Part of a small language model's weights.
Training: a variant of Adam for these matrices, 247M tokens, 7541 steps.
MLP neurons of a small language model. Each row is named by its layer, matrix (down: output weights) and neuron, and shows model dimensions 112-239. Each number is 128 + 32 x the weight over its row's rms, rounded and kept within 0 to 255.
After each neuron's rows, "fires before" lists the tokens most often just after its 100 highest values on Wikipedia text that the model never trained on.

L7.down866 [151  60 148 125 107 174 145 116 121  74 127 171 154 101 173  80 145 139 117 145 131 123 133 155 116 143 135 127 160  84  99 137 148 139 101  98  62  71 130 173 118 144 149 199 197 179 169 131 116 120 127 124  77 193 129 166 118 166 135 112 141 138 121 125 165 156 120  89 178 108  99 152  65 143  64 156 140 173 143 110 166 157 151  78 147 115 134 168 106 125 109 111 121 139 187  88 164 217  66 122  88 131 126  78 118 134 132 141  69 136 117 148 156 144 158  83  79  76 133 101 130 147 124 167 107 159 150 130]
fires before: "\n", "ition"

L4.down479 [147  83 155 144 115 107 167  76 129 134 154 130  98 164 159 100 160 176 126 187 153 173  81  87 145 157 152 114 146 128  81  74 127 157  96 135 151 113 125 136  90 109 120 129  97 128 137  95 141 120 125 146 119 144 118 165 131 105  88 143 211  53  81 134  89  51 122 158 145  62  77 141 126 135 107 233  85 156 179  86 105 136 110 177 116 132 132 121 102 156 143 133 155 189 163 106 123  96 117 124 127 152 138 116 160  85 165 126 127 141 122 131 129  57 169 103 128 207 143 153 154  84 169 108 105 181 160 111]
fires before: "\n", "et", "al", "o", "ni", "e"

L5.down433 [178  95 124 132 163 186 137 136 151  86 163  95 112 100 124 110 119 131  67 172  82 142 124 131  60 181 196 139  62 105 197  60 138  84 150  70   0 141  96 111 114 121 121 152 149  46 112 120 134 122 117  94 105 159 164  80 130 106 149 154 167  99  53 135 144 160 167 165 104 155  81 144 181 158 145 127 126 113  95  98 137 155 102 155  80 119 131 143  64 123 160 144 111 126  88 126 173 187 181 125 171 129  87 141 132 120 128  75  78 131 100 131 179 190 115 121 114 146 140 162 127 153 101 151 132 142  95 128]
fires before: "\n", " The", " He", " In", " It", " As"

L5.down361 [ 67 105  74 181 114  77 144 140 118 167 125 121 104  51 135 194 122 124 133  89 177 125 108 119 154 178 140 143  68 105 127  46 125 138 185 134 113 141  97 148 125 194 145 113 156 149 141 143 135 145 129  79  87 131  78  80 130 164 135 104 133 105 120  91 118  81 157 106 116 118 119  81 134 150 142 139 117 102 146 154 140 118 150  88 145 110 116 116 149  90 116 133  94 144  89 107 146 143 113  86 135 133 150 107 105  51 123  45  61 194 101 120 152 115 162 113 141 100 123 135  45 164 130  55 153  82 136  68]
fires before: "\n", "==", " ==", "s"

L3.down607 [173 182  76 156  80  89 113 148 142 134 146 133 124 129 132 139 201 144 106  75 140 196  52 159 114 144 138  79 133 139 165 142 133 193 104  72 123 200 150 131 109 139 103 130 113 116 129 153  93 125  94 135 166 112 167 153 143 103 211 141 163 100  77 182 170 101 170 190 170 131 141 175 102 142 145  53 177 156 154  72 114 121 129 141 141  98 110 143 142 122 121 146 185 123 233  89 133 108  81 126 206  83  87  79  85  68 121 107 116 134 124 153 142 119  68 112 108  94 120 132 180 141 148  82 160 149 119 147]
fires before: " |", ",", ":", "\n", "–"

L5.down145 [129 134 123 114 126 130 139 111 174 116  98 141  83 118 156 162 145 139 116  99  90  76 173 112 105 154 157  95 154 145 101 171 102 144 160 111 185 176  85 143  85 145  89  91 131 118 112 169  94 120  81 165  55 110 134 137 198 113 186 188 132 172 131 143 155 121 180  94 148 143 136 194 138 123  91  49 159 123 152  91 142 130 239 160 124 162  70 125 121 161  93  96 122 172 169 164 137 127 129 132 139 112  78 149 153 128 142 145 174  90 111 131 185 126 160 121 167 155 146 109  80 120 107  48 168  93  44 157]
fires before: " |", ",", " (", ".", " and", ";"

L5.down506 [139  87 143 147 176 173 176 163 139 146 120 155  68 115 131  80 149 137 109 126 162 147  83 123 142 177 137 102 150 165 157  96  98  88  86 104  82 121  95  64 135  61  44 106 130 152 165 123 104 121 153  97 124 154 193 139 141 134 149 108 147 141  82 137 190 129 139 144 140 127 109 173 175 120 137 121 151 101 146 124  65 138 151  85  97 158  89 123 100  85  93 158 127 125 142  95 181 217 164 140 122 134 108 122 124  98  92 101 123 161  76 135 116 151 131  87  72 132 181 177 125 140 114 147 131 118  79 100]
fires before: "\n"

L4.down810 [118  98 163 132 142 166 145 153 125 181 111  86 123 141 162 105 118 108 105 114 135 123 155 128 109  93 100 160  57  92 122 123 168 160 148 117 130 108 115  84 150 176 146  54 177 147 120 122 172 157 170  88 150 135 120 114  94 164 139 151 123  91 182 134  58 102 108 149 142 154 131 130 111 155 144 130  88 189 106 119  85 131 163 143 139 126 122  45 100 159 110 135 110  92 139 133 146 100 161  56  93 142 128 149 209 162 145 100 120 166 152 108 135 147 152 142 143  94 160 166 140 135 110 142  66  50 100 137]
fires before: " ", ":", " Time", " career", " co", "\n"

L5.down716 [175 129 106  79  85 175  89 145 109 143 121 135  92 135 129 138 117 138 105 126 119 134 110 142 144 101 113 145 112 131 120 134 110 181 208 133   1 130 131 120 143 180  66 152 100 109 149 129 145 136 135 137 131 123 120 147 177 133 113 117 153 148 123  72 162 142  82 110 161 106  86 148 162  89 158 161 156 142 130 146 211 113 162  54 116 192  89 130  63 124 104 152 123  99 158 121 168 172 129  64 166 117 100 122 137  98 139 169 115 130 137 107 167 204 160 116 120 109 126 176 171 138  98 127 136 159 180 101]
fires before: ",", ":", "\n", ";", "."

L5.down100 [136 134 154 143 166 115  77  95 109  46 109 150  92 147 167  89  88 129 107 179 114  85 116 136 115 203 126 104 123 123 143 182  71  92 150  74  74 134  82 174 137 119 130 128 175 110 129 170 157 175 148 138 132 125 120 106 137 123  98 102  99  95 153 197 131 135 110 185 113 146 204 115 207 123 154 123 104 109 141 116 141 139 112 174 124 143 154 144 161 128 157 120 106 143 113 142 188 207 156  46 184 104 168 125 148 129 171 126 143 131 135 187 110 146 140  58 107  99 107 217 160 107  70 134 137 121  84 140]
fires before: "s", "\n", "od"

L5.down77 [104 108 149 152 132 128 173 177 120 127 143 167 146 163 101 126  91 142 182 122 145 139 107 161 122 140 109 120 143 100 109  89 141 180 126 157 145 132  80 159 187  92  89 132 175 121 164 157 123  94 108 153 119 119 139  97 159 158  82 152 144 173 111 131 131 173 160  96 113 135  68  90 119 134  69 119  64 114 161 155 117 146 133 137 139 194  81 202  81 128 125 136 125 101 154   5 129 139 126 183  78 141 130 126 151 136 109 143 117  84 125 130 110 137 170 128 101 205 147 152  92 126 153  76 134 146 172 159]
fires before: "\n", "lo", "hi", "et", "er", "act"

L7.down398 [151 141 109 120 134 117 142 111  82  84 160 130 113 125 133 183 109 133 122 124 123 120  85 138 151 128 141  92 105 110 129  93 112 199  61 128  47 121 146 123 125 127 126  97 132 170 125 116 135 121  98 116 128 117 166 169 113 137 114 168 159 130  80  90 148 111 106 173 120  96 161 156 110 134  97 140 133 124 141 134 157 133 132  85  59 165 101 146 206 118  66 118 128 134 183 142 119 134 112 136 115 153 143 113  88  92 167 112   1 177  57 116 142 151  82 183  44 104 148  89 148 142 135 119 125 135 102 126]
fires before: "-", "\n", "2", ":", "D", "="

L5.down781 [140  95 129 146 123  75  87 160 103 131 131  85 177 132 121  83 122 121 144 134 123  96 159 108 113  90 114 112 137 146 134 113 167 177 122  98 112 185  95 114 142 105  96  96 177 109 114 123 179 176 131 134 108 157 131 111 145 161 162 140 112 104 131 161 137 126 138 188  52 112  80 168  95 136 119 118 165 114 124 148 163 119 135 137 107 168  91 147 136 104 195 153 125 134 102 144 119 156 139 188  97  88 148 163 194 160 143 163 164 141  98 176 195 150 109  89 137 186 122  64  86 122  96 114 115 177  86  81]
fires before: "\n", " a", " an", "born"

L4.down587 [165 163  84 132 108 109  94 131 102 155 160  81 229 104 124 115 135 142 101 220 142 139 109  92 109 187 180 135 110 126 124  85 183 186 132 157  72 124 109 142 129 109 114 127 211 139 140 175  96  84 125 145 136 110 117  89 118 178 107 119 110 121 106 131 148  43 142 133 146 187  64 160 139 119 160 121 154 102  98 143 121 105 114  75 130 131 129 199 135 135 160 161 170 123 154  95 105 163 114 188 111 132 149  99  92  94  99 111 127 151 123 211 119 122 170  38  84 217 167 131 135 120 137 113  93 117 145 106]
fires before: " a", "\n", " the", "s", " an"

L6.down193 [147  94 112 133  84 109 175  74 176 164 172 145  89 108 113  94 127 122 131 150 115 117 115 198 159 133 180  88 116 151  99 138 161 149 117 131 150 183  92 106  81 132 117 122 195 125 159 154 148 110  74 108 103 132 105  98 203 178 146 133 135 105 121 166 100  63 131 155 165 141 107 139  76 134 117  84  99 119  78 142  74 193 178 100 127  91 158 120 134 114  91 154 145 131 164 176 115 194 106 151 151 181  80 107 108 137 168 134  94 106 124 147 139 150  68 132  83 117  94 106 137 133 144 183 131 157 147 121]
fires before: " |", ",", "–", "–19"

L5.down818 [107 115 181 149 128 131 111 162 145 118 178 120 107  92 127 127 145 142 122 176 141 110  66  96 122 142 214 119 149 140 123 112 114 102 219 110  92 166 106 121 136  72 109 143 113 115  90 104 146 106  94  72 150 144 187 114 158 125 155 124 136  99 149 124 137 177 151 134 197 183  94 119 128 116 145  90 137 167 151 155 129 174 152 122 135 172 100 167 114 128 113 217 136 114 174 115 112 172 142 170 117  66 130 131 131 114 141 129 121 102  81  64 172 129 195 118  76 148 114 185 128  93  97 194 109  60 145 107]
fires before: "\n", "s", " ", "^{2}", " |", "ل"

L3.down442 [116 167  69 151 119 171 111 149 111 133 162 140 131 121 113 148 132 141 104 172 113 176 145 156 127 146 102 154 135 120 106 106 158 168 150 129 119 130  51 109 133 140 127 102 133 116 185  96  93 145 114 159 127 158 134  97 117  93  72 135 222 134 168 152  34 180 140 199 164  73 120  94  96 134 138 106  90 112 111  58 123 164 142 119 198 130  92 174 148 102 147 185 120 118  60 141 118 131  62 123 161 102 125 139 188  91  99 121 149 173 182 151 121 171 160 122 141 142 111 148 146 180 101 132 134  39 135 113]
fires before: "N", "E", "-", " /", "W"

L5.down132 [ 81 130 183 157 118  99 115 121 153 107 161 145 136 140 138  93 139 156 133 159 189 145  80 152 154 199 139 151 122 101 154 126  85 104 111 152  33  76 171 112 171 108 177 149 171 148 162 126 143  87 107 147 109 117 118 119 137 122 120 159  88 206 160 201 112  86 155 151  95 161  71 196  75 169 107 182 133 123 106  97 103 137 186 109 155 151 158 142 104 151 139 131 155 127  89 113  84 185 181 106 133 104 138 125 152 118 169 177 108 143 131 111  93 135 150 102 116  61  84  86 120  92 126 169 122 146 136  87]
fires before: "\n", " a"

L4.down78 [134 115 133 125 109 181 106 157 116 181  68 107 143  68 182 144  76 100 134 125  89 128 140 118 127  96 118 124 131 157  93 121 172 138 121 126 137 150  70 135 161 134 134 136  96 134  92 142  87 138  79 142 105 189  73 101 127 159 111 158 109 122 110 121 120 164  96  91 136 126 133 136 118 101 165 159 155 181 103 154 118 127 140 178 102 163 103  41 142 119 127 138  93 130 115 107 124  64  67 145  68 149 122 127 204 156 101 127 158 121 160  73 162 191  77 104 162 133  95 154 155 142 116 146 147 103  49 133]
fires before: "N", "E", "W", "ly"

L4.down378 [ 67  77  56 147 151 166 169 116 157 114 126 113 166 133  63 134  92 123 204 153 116  70 160 151 153 111 131 130 185  98 129 171 106 169 130 150 121 143  43 175 113 163  97 124 191 121 126  83  89  94  94 150 103  98 149  92  90 133 105 142 130 134 102 195 159 175 152 103 146  89  93 144 119 134 131 130 106 119 136 105  80 161  95 177 179  93  99 153 119  70 120 135 148 117 165 107 143 154 111 168 155  93  94 131 144 122 186 154 130 100 144  96 134 143 130 110 130 125 160 161 117  74  67 108 146 131 159 175]
fires before: " |", "–", ";", ".", ","

L5.down106 [129 142 120  94 155 145 109 138 112 139 118 123  81 103  75 128 125  89  80 153 158 153 137 139 127 142 134 180  73 122 133 161 137  84 111 144  66 118 100 117 139 125 110 120 180 169 130  96 137 145 183  86 110 102 100 161 140 187  87 143 147 128 105 172 148 118 106 183  88 108 153 188 180  74 180 144 119 182 138  61 171 146 150  99  93 131 123  90  91 140 119 103 121 113 140 114 202 144 176 101 137 141 143 190 145 150 108 119 125  96 125  75 113 120 153 122 155 139 145 128 137 147  48 136  94 174 127 114]
fires before: "|", "\n"

L10.down435 [153  72 107  85 138 118 127 156 120  94 126  88 150 132 186 139 140 126 108  96 137  59 153 162 131 118 139 136 133 100 167 123 175 137  71  78  94 108 140  67  87  87 124 127 168 225 125 107 113  94 187 131 124 153 140  59 169 110 106 142 103 164 145 138 190 125 143  62 134 118  98 195 148 140  96 134 162 163 126 127 130 123  67 141 102 147 132 139 172 112 116 140 130  68 108 168 145 139 155 167 128 125 125 107 107 107 187 118 136 164 138 111 114 189 149 138 105 134 130 159 129 183  54 121  76 160 176 140]
fires before: ",", ".", " of", " and"